From a checkpoint of a small transformer trained on Wikipedia.
Training: a variant of Adam for these matrices, 1004M tokens, 8031 steps.
MLP neurons of a small language model. Each row is named by its layer, matrix (up: input weights; down: output weights) and neuron, and shows model dimensions 80-143. Each number is 50 + 15 x the weight over its row's rms, rounded and kept within 0 to 99.
Before each neuron's rows is what it responds to, as a language model described it from the Wikipedia text at the highest values.

Ends, years, parentheses. Mostly the word end (the end of, Southern end, end title), digits inside four-digit years (1904, 2016), and tokens just inside parentheses or table cells.
L4.up428:30 30 67 43 33 79 36 58 38 58 60 28 47 60 37 41 50 33 43 43 67 44 52 54 56 64 51 28 42 59 31 35 52 42 38 62 51 71 43 66 72 59 80 54 41 54 48 43 62 32 53 53 60 76 42 45 65 29 58 42 55 67 34 48
L4.down428:69 48 22 46 62 40 47 53 46 39 44 61 33 71 49 63 52 43 50 66 63 58 43 51 59 28 49 47 66 51 85 66 54 70 60 30 46 42 63 44 50 48 37 73 42 36 46 67 60 55 55 43 33 28 26 61 27 73 40 52 45 14 55 61

Year decade digit. The third digit of four-digit years, right after 19 or 20 (19-7-5, 20-1-8, 19-6-2); weakly, prepositions such as with or for after verbs.
L3.up1697:46 53 31 58 46 43 33 41 61 15 50 40 27 74 54 69 40 44 50 61 80 50 75 45 76 40 39 48 66 51 29 41 56 69 74 43 58 64 37 51 54 52 45 60 66 58 54 41 36 69 63 54 62 65 43 61 50 42 57 25 10 53 61 66
L3.down1697:52 55 40 69 46 69 49 39 60 38 51 40 33 32 65 51 44 43 50 27 53 45 32 46 36 18 00 71 49 70 25 53 57 31 42 33 70 40 81 42 62 55 22 39 69 68 42 49 17 63 53 37 46 51 79 59 55 63 36 52 63 47 57 36

Directions, number pieces, ordinals. Compass words after "the" (the west, the south, the north), digits or ordinal suffixes partway through numbers (2nd, 341st, 630…), plus scattered words such as "over".
L3.up1103:41 72 68 65 50 39 42 48 50 53 03 35 43 45 65 65 38 67 49 18 57 69 54 60 31 75 82 59 52 37 46 61 34 38 81 57 63 65 39 13 74 42 51 60 71 41 46 52 15 30 45 47 28 19 50 46 57 42 51 38 54 57 58 35
L3.down1103:68 53 56 23 68 60 71 46 58 57 59 30 33 16 52 52 69 52 78 67 34 27 71 51 57 48 46 59 43 54 55 58 53 66 44 49 39 58 66 95 58 55 82 57 44 45 76 43 49 56 68 57 55 49 39 39 26 51 36 58 87 46 61 43

Linking words after heads. Mostly "of", "at", "on" or a passive verb like used or visited linking a title or noun to its complement (minister of, professor of); also digits within numbers.
L4.up1684:44 41 49 32 55 26 64 51 78 55 65 43 21 60 52 50 56 43 46 28 62 29 79 59 40 73 32 47 73 66 52 09 56 54 32 23 32 45 53 64 09 81 94 12 47 74 80 42 59 40 54 64 64 37 49 62 70 55 45 36 68 42 58 58
L4.down1684:55 59 54 59 44 62 36 50 17 39 51 27 46 58 43 60 31 52 73 38 55 48 50 53 38 42 30 66 51 60 47 57 61 30 60 67 70 52 42 48 49 50 43 99 45 52 30 52 34 56 66 47 36 49 35 61 44 49 44 57 34 49 24 37

Section heading closers. Closing == or === of Wikipedia section headings (==Demographics==, == Honours ==), plus colons or semicolons that introduce a list or clause.
L3.up891:47 36 30 52 44 49 16 63 71 43 32 64 41 48 60 53 57 57 68 29 60 46 52 49 35 51 66 24 57 58 26 68 47 53 56 37 60 39 47 24 56 47 24 59 45 30 64 42 43 86 19 50 47 45 67 34 60 56 28 39 49 68 52 63
L3.down891:41 51 57 27 73 32 53 51 59 38 73 36 47 62 49 65 55 61 69 64 40 46 49 72 47 41 25 42 83 82 45 44 59 43 48 42 62 33 99 66 32 54 43 36 46 35 99 36 24 47 38 51 28 58 59 25 33 48 30 54 58 55 52 52

Compound-modifier hyphens. Hyphens joining a noun to a participle or adjective in compound modifiers (Turkish-led, female-fronted, judge-made); more weakly, newlines at paragraph ends and possessive apostrophes.
L4.up277:39 64 47 44 41 47 56 59 39 54 53 33 17 87 36 42 50 72 57 46 55 33 64 55 31 58 44 43 60 36 31 35 42 48 72 55 61 76 57 37 66 53 62 55 55 56 84 35 40 52 18 51 60 68 45 62 60 47 66 36 49 36 48 44
L4.down277:56 42 52 50 44 58 35 59 52 42 64 39 48 44 47 56 28 49 28 57 19 39 20 69 68 43 42 38 47 49 49 55 46 67 27 67 28 52 99 53 48 57 38 49 29 27 78 51 45 41 37 31 32 60 53 63 46 58 48 40 51 60 51 62

Section heading closers. The closing equals signs of wiki section headings (==, ===) and the line break ending a heading, strongest after biography headings like Early life or Career.
L3.up478:36 42 54 50 57 45 61 47 50 70 54 37 27 55 84 60 40 54 35 20 65 52 46 72 61 53 71 48 66 37 42 27 50 65 39 35 42 77 43 41 38 49 54 56 66 59 77 16 31 52 57 59 40 69 56 58 82 76 24 27 47 49 48 25
L3.down478:63 58 59 23 63 50 51 26 67 38 47 35 40 35 65 45 54 61 54 70 57 42 20 39 16 12 31 61 68 70 31 58 56 55 50 51 56 73 99 49 38 42 44 51 35 46 71 54 51 70 34 61 38 70 38 32 50 61 38 43 58 62 15 26

Continuation inside name units. Tokens that continue a name, title or number: periods after abbreviations (Mr., Dr., Bros., U.S.), inner word pieces (Pura Sangre), and inner digits.
L2.up1009:63 56 61 60 76 65 52 66 53 61 42 43 61 67 63 56 60 63 26 42 57 42 49 65 49 53 36 52 33 60 39 72 65 68 69 42 22 61 52 48 31 58 53 43 26 48 61 20 39 31 33 66 39 36 24 55 52 44 44 50 73 45 28 55
L2.down1009:45 54 11 39 38 41 55 75 57 63 38 68 41 45 51 43 71 41 45 45 33 48 55 48 34 41 82 18 30 56 81 27 34 54 45 37 60 51 06 62 38 66 64 41 76 41 38 45 49 48 53 41 40 54 47 50 31 70 51 47 44 47 47 23

Prepositions before institution names. Prepositions right before a named organization, place or namesake in biographies and stubs (played for, studied at, named after), plus digits inside years and numbers in tables.
L4.up433:54 53 32 45 56 49 52 58 86 68 76 61 23 56 64 48 38 29 64 62 31 41 39 69 86 51 61 70 60 44 31 44 50 73 43 28 63 59 43 68 36 55 40 13 29 56 57 42 57 42 48 62 49 40 50 61 41 33 53 38 43 37 62 45
L4.down433:63 46 50 25 39 54 29 68 47 45 32 37 41 59 60 61 41 51 36 48 73 46 80 29 57 56 35 51 81 40 48 53 49 47 61 48 41 51 99 30 71 44 39 68 65 53 54 31 58 65 43 62 68 32 53 33 48 38 40 52 48 71 63 63

Wiki section and table markup. Heading markers (== or ===) opening or closing section titles, leading table pipes, sentence-ending periods before a break, and some mid-sentence "the".
L2.up16:44 63 57 53 58 26 50 43 70 38 40 46 41 56 72 61 33 55 47 48 54 52 46 52 10 65 50 11 72 43 23 49 48 52 80 34 66 53 53 23 47 46 45 43 35 57 57 26 45 60 50 34 44 18 79 29 44 58 29 60 42 76 34 47
L2.down16:56 41 46 48 56 50 47 51 56 60 39 58 50 54 47 43 45 55 66 48 58 45 53 68 44 54 00 51 66 48 48 56 44 51 43 49 59 49 99 39 54 48 48 41 51 51 74 50 38 62 54 59 54 54 74 39 47 41 40 68 45 38 67 50

Relational link to counterpart. Words that link one entity to a second party, such as to, against, defeated, rivals, vs, mostly in sports results, biographies and art descriptions.
L4.up345:59 57 43 55 46 47 51 48 44 33 46 40 56 40 51 48 20 61 54 16 75 38 68 54 59 59 47 54 45 65 54 30 51 43 30 23 67 34 23 41 46 41 63 14 55 49 43 56 43 46 39 85 77 61 37 10 62 37 33 41 35 64 49 64
L4.down345:25 71 89 22 73 50 58 81 58 65 52 59 55 58 50 29 50 39 33 53 44 32 54 50 50 31 67 43 71 40 68 39 57 56 56 81 47 66 46 58 51 65 62 69 80 62 49 44 48 65 58 49 80 58 31 73 37 74 47 46 70 44 36 52

Sports results and careers. Tokens inside sports writing: match reports, player bios and results tables, such as made (his debut), defeating, lost, 13th, Group stage.
L2.up1472:46 56 53 51 45 25 52 38 48 36 41 58 72 44 47 56 52 39 40 32 78 29 60 61 67 40 90 46 44 51 49 42 31 62 35 60 45 34 11 54 57 49 38 67 34 44 49 30 25 41 65 31 25 66 48 50 60 53 39 57 42 68 33 49
L2.down1472:68 42 52 40 78 35 65 54 48 45 58 69 47 74 31 47 31 59 66 35 51 70 50 53 50 69 45 79 39 38 42 54 70 63 50 45 53 62 31 52 41 44 67 43 48 23 44 70 67 41 28 70 66 38 58 61 30 67 52 19 43 51 39 63

Year decade digit. The third digit of four-digit years, right after the 19, 20 or 18 prefix, in dates such as 19|7|9, 20|1|5, 18|8|2.
L2.up1075:40 53 49 52 72 57 40 59 29 33 53 42 29 54 34 43 40 36 32 67 59 54 57 67 67 35 93 36 66 96 39 51 73 62 67 58 56 63 51 40 41 33 53 62 46 61 48 58 47 46 31 75 35 59 34 61 45 51 40 19 54 67 43 51
L2.down1075:46 59 51 55 22 48 52 54 30 45 57 23 36 37 67 68 63 68 42 56 59 55 48 56 46 36 43 55 75 66 23 45 35 40 39 36 77 32 99 34 46 52 38 67 44 45 39 49 56 81 53 42 65 66 63 79 42 60 53 39 43 31 48 46

Clock-time digits, sentence ends. Fires most on the digit right after the colon in times and durations (8:25, 10:00 pm, 1:53.4); more weakly on sentence-final periods, paragraph line breaks, and short acronyms such as BJP or PHI.
L2.up1397:47 62 46 47 60 27 42 49 70 55 54 54 39 70 69 59 23 56 40 57 43 40 18 68 37 52 58 38 48 28 33 23 35 74 61 37 58 62 73 39 38 69 68 52 31 59 63 43 24 76 27 47 46 61 47 52 54 29 19 26 40 49 23 37
L2.down1397:62 37 56 67 68 51 48 57 35 47 31 50 40 53 38 60 47 51 41 72 82 64 50 59 30 52 24 46 93 53 49 57 39 42 57 36 44 23 99 47 54 57 40 31 43 12 65 34 61 25 47 61 57 55 58 53 39 29 42 40 31 44 57 49

Pair-linking connectors. Connectors between a first item and its counterpart, especially after numbers in ranges, scores, dimensions or comparisons: "from 22 to", "104–89", "compared to", "combined with".
L3.up1881:29 33 58 28 61 47 41 73 31 32 46 29 52 46 68 43 51 50 81 43 60 57 40 48 29 18 47 50 53 53 29 78 23 57 33 54 54 54 42 34 32 57 78 45 54 42 44 12 60 60 52 17 29 35 40 44 56 56 54 46 42 85 45 39
L3.down1881:56 49 22 71 63 52 55 64 47 54 68 68 47 21 16 41 56 48 31 56 49 37 09 32 58 56 53 37 21 49 65 62 89 15 20 55 35 45 36 62 59 63 29 47 54 25 72 35 68 42 48 69 24 51 66 43 49 54 58 41 35 42 70 38

Segment boundary punctuation. Tokens that close a unit of text: sentence-final periods, closing == of section headings like Personal life ==, the line break after a = Title = line, and table cell | separators.
L4.up1848:30 52 66 44 79 18 25 53 75 49 45 41 38 55 75 60 40 82 54 34 52 53 37 37 29 64 49 42 58 56 46 40 53 53 75 33 73 62 56 39 33 48 61 39 26 61 47 50 18 84 38 42 38 30 42 60 33 62 37 57 39 56 38 56
L4.down1848:42 58 54 37 65 47 34 56 48 46 50 45 36 50 52 59 47 61 62 42 52 43 39 52 54 55 00 39 57 51 44 57 57 66 53 44 43 54 99 47 38 41 55 66 56 55 55 45 50 55 40 62 42 47 63 50 46 48 36 74 48 57 51 52